{
  "head_dim": 64,
  "qk_norm": false,
  "parallel_block": false,
  "init_std_up": 0.0266,
  "warmup_steps": 223,
  "schedule": "wsd",
  "doc_mask": false,
  "dataset": "wikipedia_en"
}
MLP neurons of a small language model. Each row is named by its layer, matrix (up: input weights) and neuron, and shows model dimensions 16-207. Each number is 500 + 50 x the weight over its row's rms, rounded and kept within 0 to 999. Numbers have three digits each.
Before each neuron's rows, "fires on" lists the tokens most often at its 100 highest values on Wikipedia text that the model never trained on. A number after a token or word is its count.

fires on: " the" 30, "|" 14, " his" 5, " changed" 4
L9.up1291:481564495434536523456564570550494437439499549473466515447596436551487366488437488474500468491538462511408442543514541500464515455449409486438543516526534584473540537466534551555433509508544507400547548511510529464582531412463474582469494471530575508579552399524435485475444536471456566459427610497486532546519579517417416531455533451540480469509567436626482488518479438507567498512528329456506485559483530533370577561517477412510519486468455474431482530495516512455565546580501554525550493555430520580552555461533551527551531567536492522533507497466453508511449498476421520516

fires on: " |" 41, "h" 5, "p" 4, "." 4
L9.up815:450520513474451502573556456535526390514419518410440559446501631552497490507484534496456569458437513495491538427599532559501505544531554546537533530538468583593456555493566506455592427596466502515496490407497537558485481468444482453509469413523592389489513491614497528536515558527470569468545542593335527585486568453486456501601475478534491467491447485519481468532506540402511580447425557570595452514546488492535479383482503444519520549549485430500486541449496519558514442493543488558492520527477458582571479542491505515484501438429561543537548530520529447555459533504367561496

fires on: " a" 40, " more" 6, " each" 5, " by" 4
L6.up1636:415469587568478470482481543451490532444433520575462489544494557535398536508531458523508465502601526483506522404585536485472477581465494496606495614425491530413547436510479464485575454466476605501565562421474538606524495474512512526469467561486556468492575421441619473562515464522571592486526545580517477427514509507416513523486448436459563529500460471548443456517452526569507586594490518503359514553516516515551524460520502559537514536581427500494444580526487414516419354575595536592507498612408438538531426437423390475464488494600503509570436583588419399536434445525508419419

fires on: "s" 54, " in" 5
L6.up306:520444453534454469571567587482532523459461471472509456574537530428448606408647557411507411510473541505410552511545513570529493477465520511564426482448562505544476476510480427539633525436536475597499601492551441509504558455531561473427509523531539433520510521531500522490525511522528494541474514438494449534530573535556549511514588519398387442493477549524466548505500399502510513536463420437596469551449495538536480455453529425546515498517477532462478571476522561448457471480457516538488468526470505473485556462490542506530545571434425540492527515451485489575509527495494494481

fires on: "=" 39, "." 6, " SC" 5, " Carolina" 5, " T" 5
L6.up1048:409551516427621584582504510565489526509479510569442572497502573484502536429465520477446432619489463483481517475454560514410615446515539518507487415488482525549531436451496462488481548487535459519445570525523431513469554565515473563421526450524525339493480473497551430561551507486478437515482642530533484434605459490492549506472517477471505531457523556457529478481520518438541501438519388536410511487425467523482553518483479476499480563564487445511411454532498553441413476579435469489491434624440473518548529533377536569463516513428466582474494474517408420462522591505426380561

fires on: " The" 30, " the" 18, "The" 7, ":" 7
L6.up1977:517540583624520498465443556470422439564569526471437375545530618454574522465512420411566537492445437559524552551426525566451566511530438528510397506470468527447492518466468465544537522467537530474434560565519509531546443453509584542555468458557594406502561443522437506494501526514467463501464569500500490472553519403543553597513562508376573557468506572572498584355506497523516455472545417568527482558497494524446464589424532538473462510486500453509541542446541475573538498501401448527541508447410546594554467533509470582478526510442460455477551543573599512486465684479502450477

fires on: " to" 17, " in" 11, " for" 8, " a" 6, " on" 6, " living" 6
L6.up1295:440606456598564533463548507437506529452520427494447425444510597487487479503516519426459573502487500416578444554504458470444428522444493506571454549681519514549501507548520548425437621466463460542493475509482479522474590494415557525476579501393431521526484404488550451521468460664524425515577483463518504433545537457451422530501561591503555465527501547500653557468511447449472614511551481494454488561442523516461482599505517551584429533526482457532476529438460513446477439488455509578385527474453446461499593440460549425523444462477485528523412538421472511487552507547473521422

fires on: "-" 33, "=" 24, " this" 7, " the" 7, " he" 5
L6.up1998:427496601595428543507538501512511494534474494531505409509532521464541453448525501514516449495500482363506498378479486385565464444475512494461516440550481484445441576548446525614581488582510615440510499528503525559443439503537569501579505442485524425484533566538502432600529509500484476446578545460499497530593470480440536540372486425557516558481565540551502545451482493491458536421497432523498528423451408479418512432471484502552508517485499484473530530489529502526494494488371475495473428551483517405520564444397529505523520578476400533513544555526471489459453553580553574488

fires on: "." 41, " as" 18, "s" 13
L6.up1069:395564506457437371574535425466573492491492487487398474475436470551471450525466487489537481566471483503512539540450405489613417489543491475486496584454508585505518447448538547513567581549505503537464534534490516436564555572549521502563486479522543467524513541514494539548433479585444522469520630549362539593518431470493512463448579552514484483421551452469599566529474506442511455423500435595531459477502554546470485377411654471435479506574436446532459477470475514553422517490539529443438481494467486512513495555539485409463525502501440467553417455592532493469512604433492528474

fires on: " |" 41, " /" 22
L6.up1531:451436555487484433507456515505539573473476578404514510530446554500477549429509557506555556492417560458471543497525547525454440577570533564489497515497523535508406526469605597535499489499617464341458616548556516563511460491453507498466501426479517463575518422542594450430487483508524477494513454496459482457466480569474535550521566443428463537468522454467586565470547504462486474492538465483447539504512459549518541518425527516561470545484518426506409578510489515559477487420516652594515486547370481569456544578507509498457471495488491566478435553546527489569469595511523597483

fires on: "ly" 20, "'" 15, "l" 7, "e" 6, "y" 6, "ies" 6
L6.up971:541522541510506457492441567489528467496521541487421416462482591533513582463482594525447581470535533526563493456514516484460438498474585549511454394467473466514532531409426489575477457520511501503496461515497427502510455451519506503518520472560555524563567440452464486433455619494550433415529533429398537553511497470528474520514504496428442527451522450531466532370556559539643499535465476534443467478517523542526592506458599472528536530519405516513508608492471452568484469444508535522495473444544488507513511485532462519439576445518498491476493439583545456571522482485544505544

fires on: "s" 56, "d" 5, "ass" 4
L6.up1671:587568534543516503454483572504545517573528575473538455550586450508465562567523466486489438550499436514522602450464493507546440450455557430497520510427612530450490509411488544489480523430596476534525419485451455537588546505511525518538605438442516452439439426464498479495498517581539558571508475418470547480552505487519497539408508555488448546507472514518550519451567420513520519489524481562502474528514491598501503563471478449498469515564477569553519504417539456448499371536464468535523563495479478524495451469548499483541569542529514606447549483523499454432500502517404437440

fires on: "t" 39, "," 12, " average" 6, "y" 5, "e" 5
L6.up667:472416436568554501509497450440577462493485558424444458389481518544615536464481484446557494549404484575552522551563445476493498498459547447445478479444544490551543520443423445487521494532458574471557465525553424498538508392559422553534484516507519485588568456510427523455576520474467534479469430538472608479590484523406423476457470504551453504585548527481618474504516464460538495480498386561543615551490458542431602577489622501551484472423492484524465497464517387501509478414527526452526419544420451565443502467547596450541530434457536553522436493566579493457536458497549537616

fires on: "/" 17, " &" 11, " and" 11, "th" 10, "n" 10, "'" 9
L6.up1902:547548483554535367485579527467444505637557623409372449469418446561541471519474513490567502535484563402443462393498529524503502498461500572514483458512510502487490464551501482526455521529515446551436471453583488489624521437505471510503535569543462405501564412489539477472462531499483554565484504564467530484613502505477520483495499502502494471476590556505456505565481494544555568508507373541445517602494477508443506595453452564488377439505481464530458450443441566518390518535499583424542427516461450547428491514514428496518493529502508532595469531593435513514509589522510405531

fires on: "|" 71, " mi" 9
L9.up1591:508480540486663530487545528498608465461442504522501520456435385489453409536540494390438481542545499460428548555512546412475545486478539470402481515526525539540572509464510536421509556507523452555562603513573466582428603486644391484487466538475499495492458459455538417562516538462491554574530540486504495532534522533572569488502491482458508497468511531608494592556438468544517521573531479534514513524458467587465503496555476536425471517438483406575491515447517466451508507512457550456494442516591505477480441459532477552530549534510449498555553554585498511598530493441383527521

fires on: "\n\n" 29, " that" 17, " of" 12, " his" 6, " in" 4
L6.up553:447469548608544444489542469546503434509489532453456391480500580430542559427519567464516510471477506536516524499532428566464430503479494456482531457452542492544554572337535492623563553492407484532536542513483620461543537430461398496557529488524443471498589432482463496433508549514519530525444440554506558494518459464450583560509455460475527510537516461448530535434494458431527532442459442509503450506534430447472498491408494425550519539490455543487450528546483468484537474510410563544496449516479536536540482551522475529504494483423422518523467495550523523441367480576510566544

fires on: "," 35, ":" 30, "–" 12, "h" 8
L9.up1006:520505484586491512584442531436558580459455478428446456465494491489479586479532559516543518520435574478416601356525553554503406507429501510453523602454538501484555499502520544429501477513509523434492553459533513499543410446485553465522560467472529453525502440503522529449558551468451538606508405470423572493499540390532487475454519503487477430507501467552496551513446472441615385479466548530522475582582506531521592510446552483495494547477521575632471523531599423554571497457384635518459467460407489490496544565501452465427484514500436499424475469551434514541454451531416484444

fires on: "  " 88
L9.up1196:514589567500499482475546534597490530550474539508554497547554548498502534551490495551535580544455550555455563482553581468534516413436535486462475597472498535534375503543447492539481516508463520549537572550579479488565539493545593511541498503569461447459494488533419533489429497630525567585449552561523533481547549535466488494410472533433458564465541410391475506535465480562587508432495527588445502415448459395511466509475467507419510428566486520499462599498537392516513515470487550470498478475514580520559540424499498463500491501488491511424551481463420482484513546519402590456

fires on: "," 49, " and" 24, ";" 5
L9.up173:429485530528541518505509495518543476491477492480381498505505531484528516407522477420351517492463471512533486555421530521526533484546468412516598518536486499549493540522463501540446485542587453530401500458462538506441558468587497484546466532450455491562459466542464457483547528528571532567536509550484522514527449504531505504535442459515529492509487599463506498516531448487561528449560436571472481531561488587479541493415480447476507466461483435526446526526479509533455448505451548526454526437519532505496488552481455448519499472553377476527438522472617485499506532532512496508

fires on: "\n\n" 49, "=" 8, " the" 4, "}" 4
L6.up66:464571549494500529396494469487489468653531414481481486502447584493532507495512504391541482419486542499501423532503509471425501521521470481490480498520483472487469628471573521473431491561545415564470506497484494497431499471492517481514502513477544387462532515420458440522546486588453490492477516543509618473580520492484518518480497464518431521489547499516457504489517435386589581441512506617510442502477472516469507499536610412524408558535475495572565473585529491561441434445429496584430416525456533533489576510457484485446436564491532535515462516420460397498453565602500477507

fires on: "s" 40, "'" 38
L6.up842:488520601546581490522502543509477480628477503447545486457525483489578529479545543452476387535529472595459516470537537531537450496514564418503489499440514505452544534473488532502573557516490510491426480494503450521503490465550444584497409522517493487452480525508462482507568478551478544563502558553495522470510491521390662564498505442488434456464565546504510464522526509554656515538491466513478525549422523608449512579414451488426483544542496533436493512508545490419423487474447541445557455495510398499474498582535441366533579593412505481486527518571475459485470540481567482521

fires on: "=" 53, "," 17, " by" 5
L9.up1378:398497535516529499467525531478453450459585436522524462438475511500485515400479544541498461533522553562474493540433461461423441554458486463591566531478604508472443548471516496470474562572371592447417553557563518480460526498420484612559489442522501447584539458453502533612539453580453585505467441619542562528594438522375553602456549523556457450490465515440490493520555544442613509413506489535547457561458494533421544464511549451531485611489417533499384440469484560490565524510552497521477365453457578566561531519478484466479519580451411490501539482495444472520416568531504450537

fires on: " and" 29, "," 23, "—" 4
L9.up1676:430565548496528487553484468399422427485533586635518515471569549543515555474482474522505472452493451447549467561493482507414474541447505437510421522499491467508477598495472596397504486489493521522423457446472486527471486539513546551545451498462413527476542477487468522548567466601496554448424555560501555443549445542504410524515567505507408385482487498529560517535456602489586564431530444471513506555501460458542567448540547446509474446521542424606460532479456445522517506500411565472493441471480487508516580533570508466519544586488442488454570558584355474581492486488450493537

fires on: " of" 14, "s" 13, " in" 10, " for" 6, "'" 5, " wrote" 5
L9.up1449:585553445508420527520467441433471494530533483425541510516500515532538560443547443491487520562471517557577464432486557440478420483480531502558426536507430463619451492450554572559516477442424486550484466554415490558375474517486573524605645506484553475459525484492493483564517498538501448462504532453484470532471579591529491508471567478556521397480555459513429559454567421484519544493537491472454490528472521481537482505440506458471498460549456537498505461484549570560511425516520588507545509410478502508617573524522506598503480450555418465481389542451470462433509576404581458529

fires on: ":" 47, " |" 18, " were" 4
L6.up1970:503447504631500422457509422480487446393482516380478522516472600481469483463491479466487501533476473540503563484574412555608487563385462481547394518483550590568430500505426450444480538571479500501427555547493478588496527504430463526516527498486600455586476407505533488498508557475400492536480491600556488461540667489481531505542561471514511456462475573540466545518540486522513541435471517546508491485453507562435540449464514598497494602488524412447509560487524541529425415457512549573439516415432545578428512474507528555499433542557495550436557567469578503521522507556498513468

fires on: "\n\n" 20, " of" 17, "gh" 5, "mar" 5, " after" 4
L6.up100:374451534537516573490462494407526462500467454412522528551486564438555453536547545532580525603497497536531572418483544476520487418481509511426403546457559509463606563384511562502536492596543492526430484497534480416470447492455502512535518488584498451503566524538576502475452514473487411538386473541505492492462541543540530663424575494492519465535408524552524471486491471363530483491479415502534476476470471550504578493451527473494554602477500496454508501470530456443468478556431488592547522533429558492470547506433436526531525608402445535486538598517450507437460596532547474497

fires on: "." 42, ":" 17, " was" 11
L9.up1271:453517577486478613441534531460542476496480464488410445460486434598494581514430588497511558503562505582480613481512486505529456447392501479525467560545540508580453505439604558523504543483497605479503565524570541491492536461432473450488547448472511451525488489520432482485582591516490474591480391520514496420549601537487541451555577544550471562480418529467479466546473557488506447431585486481471522460625540640469493500500562527496569452442436453533471463513485464570555484479503412551504485524450579460539542405471436566513494561487484532462525524435475474513515510500456521461

fires on: ":" 24, " where" 15, "\n\n" 11, " \"" 10, " that" 8, " as" 5
L9.up646:438491530566449501526489580555527480490554507497473560592549495548562533521510534492468429590464542444516469455452566454625412461512516518556510469522527489504410372395445504490528603442464521403504457572494488398479503515523506466568528567520592470497491495475404482528464563520540561551589469526445433480578492495637398574501506513408456454442430524466516519550511398543592536487468425487456491463528502468457530419488543399440524519551528509539464532448508417488515558439473500480454511464494468559554555393505482407492400476510495533514458512560548528555526418468481413502

fires on: " |" 35, "." 21, " the" 4
L9.up2012:502531551440463474526339608498438525585494530513509421537529524545534390532445459422490440507516533531529497381521474457479512521569428560504515520407573580542522597451574496602587458527478549485525459498557476421475482417580549519494581459527577489513543474543433582459520605492562491425519536497454471450470606431484495452499479482461494538536606448462528641558410516514531444420483458498460521506480459497575403514465606468439521498496523493453541583540456565529488443523421433514553534517411486491558488482447526472471515557490489490511518498543462466454453520540460536421

fires on: "s" 19, "." 19, "P" 9, "'" 8, "t" 7
L6.up1839:503535576480506500386508522439448465519531481485461407484427535487495546507575508481520475631528426540491589486531541527495527524474475500512422455511508510492577590478483510472536532482570526561537485502603486544516530475539602453501545524434576473465466511531530489552561460497595454564492547523507463454549502549413569537543431543524506509535458516510500565571529419550487496501552442548541543480459475572455543438525561464554497408512471481518468435478485411501520448509472505488432552462498503528488491561519449488564546508562419595534512491564531448435442515447445432430

fires on: " for" 16, "y" 15, "ion" 13, " list" 6
L6.up1350:473466575469584503475420586555509618555511449462440480456506650559490464474532502458487528449563524495455498563409440522524463457412485487541576458551563594463431573476496583575552482508437567443480472505484490426449534494605555495623535552489492473472520521423459523640493476569582481476494468417460529505477519423529488458443397403496435524502522502513451529535333572550595555513405470547464470491512443520479534475554527475434462500554519507497494386523572526535461481483395542429620468517498514444527543567597592504515535529469539504527541502607558493448498497551558574535

fires on: " |" 33, "1" 7, "ion" 7, " to" 5, "0" 5
L9.up1413:482574529452629497570513488498568473522408505441509390551524563435465510507528508494492576500523643538548604586514553493537498537519444462560503411575539529511519494521490531552505511553525524444527534432463533466456469491467474515522567494501572463465530388552537448585548576468533477509382489484452500503487511497480526621519487512515532542451474537523493605557534598489535524505554537580542533544486538524571474481471590539448511532480496434434466430408520512504350416521464409618470469516514444524552494497480543506472469478467461553461497521632570447494507514538483471418

fires on: "'" 17, "s" 16, "ley" 6, "–" 6, "z" 5
L6.up1901:451480486530608453537545450502484518463483471468501531423489568577543538465605547533521472487437566526492468465480535510479471468392403487540435490565521516482524487544500513510585472488555454636503448446592469416558538506529559617526620600535544452449447445437498461495523615467462572618442455523513584475507591414414490540474497444536575417470568475538522539437510441462540539405473466534525486626419517628514517557333510479494473487529537517529417555443618447458501450587443481574436486399463390514505491455553496542540411526447493618431519512521480456501583571533559521521

fires on: " an" 71, "%" 5
L9.up1827:497477579433442425451496539427517504508536452538564476431488512505404397470491542569439532526482532510539479480533495525458505488452532508518531507455521495514451493450500424487561565555458517530542487507475507520510484475538456492618535507421482507504459529614521482477508415450545421457409458496452494517598567531539433512502538521517623513436484465632575535409409506601579522550476425515551541472508525463376525535491567554501536575546452430486603499491519480565388420565505527512485390584441504437497527493465516451527528473457500487441489459588465428422567402496497496459

fires on: ";" 13, "-" 11, "form" 9, "TV" 9, "ing" 8
L9.up1998:494513550506435536554488516512504523489532583501430470600478501491578422505470504548491492460477497501578528523508471511430560479479473544483469469544431493518454508453448434558525528566467611454557512534509535541544476486591512501491600538517558459509498352517477456513559511529544450411472550517535503521522555384532405499491470471490422535546397464477555528432456458558469486524509478516445512573530481591451437536491564523467403474465462497485523538437503564541629478467483476559629544538443422544546528459453514491494501481469561451480555544485536498517537462526443556517

fires on: "s" 28, "," 16, ")" 15, " and" 8
L6.up1692:437482609627503457599457539516560505460450577477427474528525430462493453536526605499455554631472507560436524547535483542513464540550513458515422506501545540518484555532415554458507491434487512536409531476458385518508556516545490483462506533546475443511522586557508433455523443492589505615430633513434545592529457500506529507476536507466481456551473408483428514528485390555492518432432484508527477516544504545506533575536467548475408468570500439434492462546434500412412424468453558617474391538442503534498568504552460488519454487437442499564411480540515516489465512401480444454

fires on: "a" 14, "ul" 9, "i" 8, "l" 7, "n" 7, "ch" 5
L6.up1892:587410518576496465555473485391496536472562476430370474575469510530533516415507483402488545512501524489544589388513543499569496473496470409560543482472555525499531603543525552440498455475554473541514520401537509477520476451494429510466509475442571463491452494564448575425559463535533492464499577479566497445490593431467513433500459454457508421514458491421505584527373546541496466504541471552509483460470495538420547525465462429543494594528418444461396519432528485505550462454489506577505593547493489582552522586465510614564542550565540558535451486592516467506438507531484379458

fires on: "s" 42, " he" 5, "se" 5, " recorded" 4
L6.up498:378526582510566521535534476441564442516474535514548537432537493479516479591548514558517524463503453531482575465594568487535524489391582541439427480563525558546501438373500529604495582511518514537513529516523438491552572440551495525574506494426549505447516506497355469539509488488535432536490543472525522511498530511477540490493479449414503510523545437493630508526496526601542533530423424613485481493482567532476540559401481399463491484507535555566430446566459432490497589473459386520490487487529467421577514512507502492463443505528412513626520466583492499429484510453487525525

fires on: "'" 19, "y" 16, "al" 12, " in" 10, "ion" 8, "t" 6
L6.up364:510539601498559599492481507522463539472478509514551404446498633449449464510529544435605545483524482454508482574498516530531473440536541425489391384459570548540487397528462461557457479526420469494490474450565512382571548441539517536561544513524514489558530489526524493656568485476480445566512533469477487555532453501541477505449452578519380562460565542502459544464485457490495584492448535462513523629376491552497515470478418487452484542521539534537454439580550465498474471556377421554434468480524408546490503528626592370489561563591511506538520529543503523471499506564555593530

fires on: "ti" 20, "al" 12, "  " 7, "rag" 4, "il" 4, "te" 4
L6.up1204:501432524523429529565548467477477569497482479509505372426498536523532517547540565404481496584469514535520477559408543437573520331453527553571536487466581609554420598447485495459453557551521467558468543554494394486394545491418511543523485568456454413551474536577453475487454504538459467486503517527574535507505539522470463540489632457462478617526529547427439552547383470474510589474562483561570544463515513563467515576516478473489479568560529506465461477517463470497541540481516490466541520581461490493603501488345458451496477502463438581511552496487592492493547614525453465560

fires on: "s" 37, "um" 9, "'" 8, "it" 5, "ult" 4, " it" 4
L6.up581:596515437548540485584435557457456520532548492530476467518530521593551543435511505525530499515408529533548588377490591530483589487474554480505460523522497510642528592513493454556570542388431482559567566543458494534522468504531554578549530515460530517498518454423472493488571485539484523555425537482483472538497547501559523544425459479426452512504490462532447495393657484501586499505431450496561517554620512502461493532442504418385492535530473376497450471570536452483470526559535486461531440459527471482551472490517543430483448502480491431519482617501491497555589433433544602429

fires on: " the" 48, "n" 8, "nt" 4
L6.up203:540474487451580526476454472467512562446514526490452519511536602530521521399525473438485469479548478516482539466495456454406513503513426570496449510455552518506548560541443494589505457546588541481547465413584428420544471497579465489485527453488498451482441546486559412526481487488389490476630518483541463516532604437588515483519517491431447492515583478542518470466409521517493504397522417524439518536507504595404545565491461436501392489495445516484439558507577493541537462508436436513484436502455479417585555557410538553552523487416438481562450491549545492530464454536502489470

fires on: " and" 35, "/" 8, "ther" 5, " /" 5, "ning" 4
L6.up1060:469554489473513491486497422510495559460549487459466498427466481530542518452458557480372473529515585501484466479506540493544471607462548545600447408558501528573454446531538533584452562495486444448513495470529465521490617531495476562490453500422514485593468453567469438469483499569510484565546580592502630528546485568474472444448619476523388507551522571522462523541495521449527553468536478466582589522523483514507559572552467546494439532531535477517504467397507494516566473492475494534367515497506510514526496392450489392514485508420426519566507494500578531577499579562544580542

fires on: "." 21, "%" 18, "," 12, " du" 6, " 0" 5
L9.up1383:475396634602546517539446527481504507521392523475463597426466433566446561510543526475515499477542534570519528535474497411485531524467540437448511541492503482440485561474524562528435486599471471401532530542422597573515455539543452575506511487471576463484523463524482475587508454459531517411481512479408468538496505465500493555501584551518516515479450510456683433573479462555499567493475417556602553447467496440350421448440486448539547585590444501400530500543496516509414441564397446466620501467421502575460517536543444419478410395507536488394530477572498432504439476496449633533

fires on: " a" 20, " the" 13, " so" 9, "so" 8, " an" 5, "T" 5
L9.up384:523440491523487481488497491486470509492547539484463536511615524470596470500442518507437465488557565447537530483488545539494489466468485432576559484548424513491452596460477444488447472586476444480595563539470504457456501536485642479489503456451447464457418511545516415511483509561547468469596525448536503469466532472576410586476516408410480583537479516495539543502468519525484515407543386469443586564493454472520538506525474514481435498473493491548477463562531529521502466513416457473452400527505490557572490356507590483543569439530458525471475484518563397479497513557500464510

fires on: "," 43, " and" 20, " where" 6, " of" 4
L9.up1778:561502488556529506498527551591542480435486522460460530486544495584524572467565591513511502476429482434571528570492484430485511473461441412577535556522630462579485450504472480457408601529555407388498537409529491454480507456496518529473573564427529515539492517471526496492501489550539476558493549583534588473570459500456461566589521474475438446539515436535478501565516537441545551392535399452434470445629539461534476453458462418480418514486433454561427597451510487453476510541417549515526470455473508538467536544540610530504459403418495498556532523494545467440499504436529501526

fires on: " that" 28, " more" 12, " this" 8, "." 6, " each" 4, " later" 4
L6.up959:441572626556578484510433500428526458415470505486512520462575559455447587418471612454550595593543512500510558416491439431452508481429440516515488614435480544462470493453517555504566530489424474482410563403453499523550488471477461519480555595509502488585525523537483504498475517443507520447488483526482532508467497494408538532531520448422506447519507472491619514554421558581577508434472536574523527502523487487489525465531537498531449554557423433486389562525531431576537507469503559464466442521504487498526448451492396493473457489471405576511503464470633534485467540420465538521

fires on: " |" 36, " /" 17, "ay" 5, "y" 5, "e" 5, "ity" 4
L6.up2042:556500533512558542559485533457524461421610528446383490475410492490532535448477515455584538472570479406526502367516588544457526485462554546487435581476438426412522491439576536469496482502506473513454585468440582526570466423491452500550581496503622450539497489581530561475443513483496461537517544514416556405575607403462484484412451515403519443458468451520486561559488562530496464461568503530469474545487511525490531601397473527458420528554439460501529511483568473500538435537511492513481501617563412522497466492511448493480515409508563515463531444539521488512471533570424527445

fires on: " and" 24, "\n" 14, " where" 7, " then" 5, " by" 4, "ly" 4
L9.up1568:437462482597418537543486547463452396574580534402352467465450590521458473503479550466478502544407571442514470545393510506555473467451551467524453462515562520514452471518423494486571539458403497425486500534639458430351482448553542509505507525568518490525509390543421546397447507490505510488432493550473530579522534537506477504492496500478508500531480468548560488510538490504503592371505502507453566623506530490537503451465436525467493503470359503501443440536621464550509448443442608512434459540465591479528538430552417500641495456435397446519482551474569537550576450499514518540

fires on: "–" 19, " in" 15, " of" 14, "ide" 5, " for" 5
L6.up1586:531483439536445438549608509453554534480524558438492493523512649486466534565502512491465517458531468477576518536555436537462494442475486468591538468511514509600420436526422476499572476565396466475528543502536492520570539506474490562451512617547575428492519386488436516556519509493449499550508432539501484504576504442444517512497528494450388544500511522554395524377490416468589516491547476512432449534507473482586540502466440440536456586566535527536473536427537446428469563505478579572492544508423501465559516480523582470510418522472532614496547521544498482531509577516425498529

fires on: " of" 31, " and" 20, " for" 6, " &" 4
L9.up191:441455571501402541429453582442474584580400531476507510444423546623514553419476588454438547521566522431514506511431457503465431503419577482474483542467530518507463432498580550466520416506528460511574499445435483452475541522466504578539551502549532529541518449447412464561582484509562532442476488516500471527551561458532350496459524473520538516477523508530476475505477547486540488518460527532476499567573461514523554426465422449451474629529547537528456547491574482424536366474475553517444427439427487498456522525510562500540515452449543568490557454515471546548483534483555487400

fires on: "=" 29, "s" 10, "ance" 6, " households" 5, " a" 4
L6.up1609:528479627497499466590436510513534584458558566485443490585533488546520480486395483520407530521523478499599451569450547376539492542415557543558535453489503463513544545421541453577495580482460481460490516452483483449463516554642493518558533462507519530573507431513476536487491521553514461443548552446519545572560522567473413497449426450483405558539494520520436529413389565493509588505499425525438618582482515525502537520473507497482570534506583530458406497420544487452469478479435527488422457512530425539519535518388441458478499518402411509512551493582534446532550513502601502540

fires on: " of" 25, " in" 14, " to" 8, " North" 5
L9.up604:436524429533577506514524519550515535465462412452538498471545476534455514465397555486505499504487524429481506487488426478451477587450581496613521426440573551544638508447522509497391564528539559497394567470515445471481529457487475454544497425461518450506498440474461476490562465565619416518533503514446527472526493463504505580510520548444569520474520491570519469502610501452569451407515523502558498469504560453413473525488471427540552538499475512472390486512381455514430522432491525529487456446516401527585517470464539555518489554520510545461446497522500483467455484536531525462

fires on: " |" 27, " –" 16, ":" 16, " as" 4
L9.up158:542508502501518405607473489504528569571479483542458498497483463543479431488349547487412452500431502500455488572620489499598504499525553503491466544505537548535491462518447487477459670521517548494536450537574502456380504458595403477429542513489491370469449444456563486499481441512479514556515534521570451515486540594521468461453452470480492530433486452438482556459476497501611492419578495534497474526507409548417459452500517465476447522531522542489522565478463481516442443499484590444549426471460443535449501521599578481537501456597545562555457450495480399484489507371483561645

fires on: " 2" 17, " a" 10, " more" 7, " an" 7, " T" 5, " large" 5
L9.up1535:462470525488507528509494565499464504404507585444529475453514526459430535523603461538522479456476615512537590446561547449537568534559506541444534457457638583552529537462450518516534506507488528463540519407516483599416440532585487545510510525502622499476510443450450489430468565476509559459495515567368544459439467499470509545495434518510460514549539473427412556547495571560536418436574577484446456499413483540493609480497496471462514490528546452520402618449423488440413475541519479476487551563570445603528439493405418452511462486487510499524403537488565507406386600517438492474

fires on: "-" 54, " |" 5
L9.up1769:498482475553518591474546542454426506446516542506510483493481512434541479483521552501532535518464495449457577400462539450536482560516462505567456492554529499483575504558480485453553520453492491481423573443539575516544477519408519613480517561449452228480529468527622578514503452443522543511556512567440475543566492467463522486457456564544474586476566535484470496418513498517432491480434407526480521568444496478544527548545415468556492488503517542537389506486502438381514475473535513502523535642441433514609516475449546533495524458468526662471456476526442491529422574483518496471

fires on: "|" 25, "er" 13, " |" 9, "hi" 7, "ation" 6
L6.up985:560456445574509627532438509534465490516550492587457383487514562511518509466606526460532598537543460577452571556529560505468456470469529515558493490390504532630446532522473459437451546521487548519468470584516533447582523499486498515501516576537448459462543426483542499495513453519530520599553562493563513457481530483451458523487473475522450611459449548471446527464414585573554509475435457482524516492477483470453493499534445441403409486609507514451475427472578423361471453588472534503534503549530505516616659558390518465481524477503494553545491482526498458587489495531518481464

fires on: ";" 33, "," 16, ":" 10, " as" 5, "vi" 4
L9.up1436:456490508511516609519350562563524437515516533527387480476586535489496420477557490465545443457530517496459484457475568407584478532481548512532496609471576506548445520553589412471529521419503499499466479613517485562423549562417415504487456547481499477472505423453481568548506538518504574442448470569472503503443509558436447559494524550471527495466526507523468549524444398557614591522432534508519478485568478441454499411527476532446393495670485450519456480455438460463487577529476504495496494528527406555515485494463467516527400441467471532434447492590499492568549486427444485540

fires on: "." 85
L6.up699:457480520453544446512547437454534503434548596453458521405432546540540438559553565453519488511495527474536557515521495498520494507478468450508476520472452482468510473475540526472558514536395480539541593409524535481459554534516482489538540469495460401532575550519553459495500541511502493499520436549441505527529509463499498482549517453432504469480470567442580470556554563440491460563440387463465514510431462639515550476352552497469505522530451453458494466601470362476487502503574482495489528584419429499563476567451486444534419550512507514498472447506560528411512509469547477530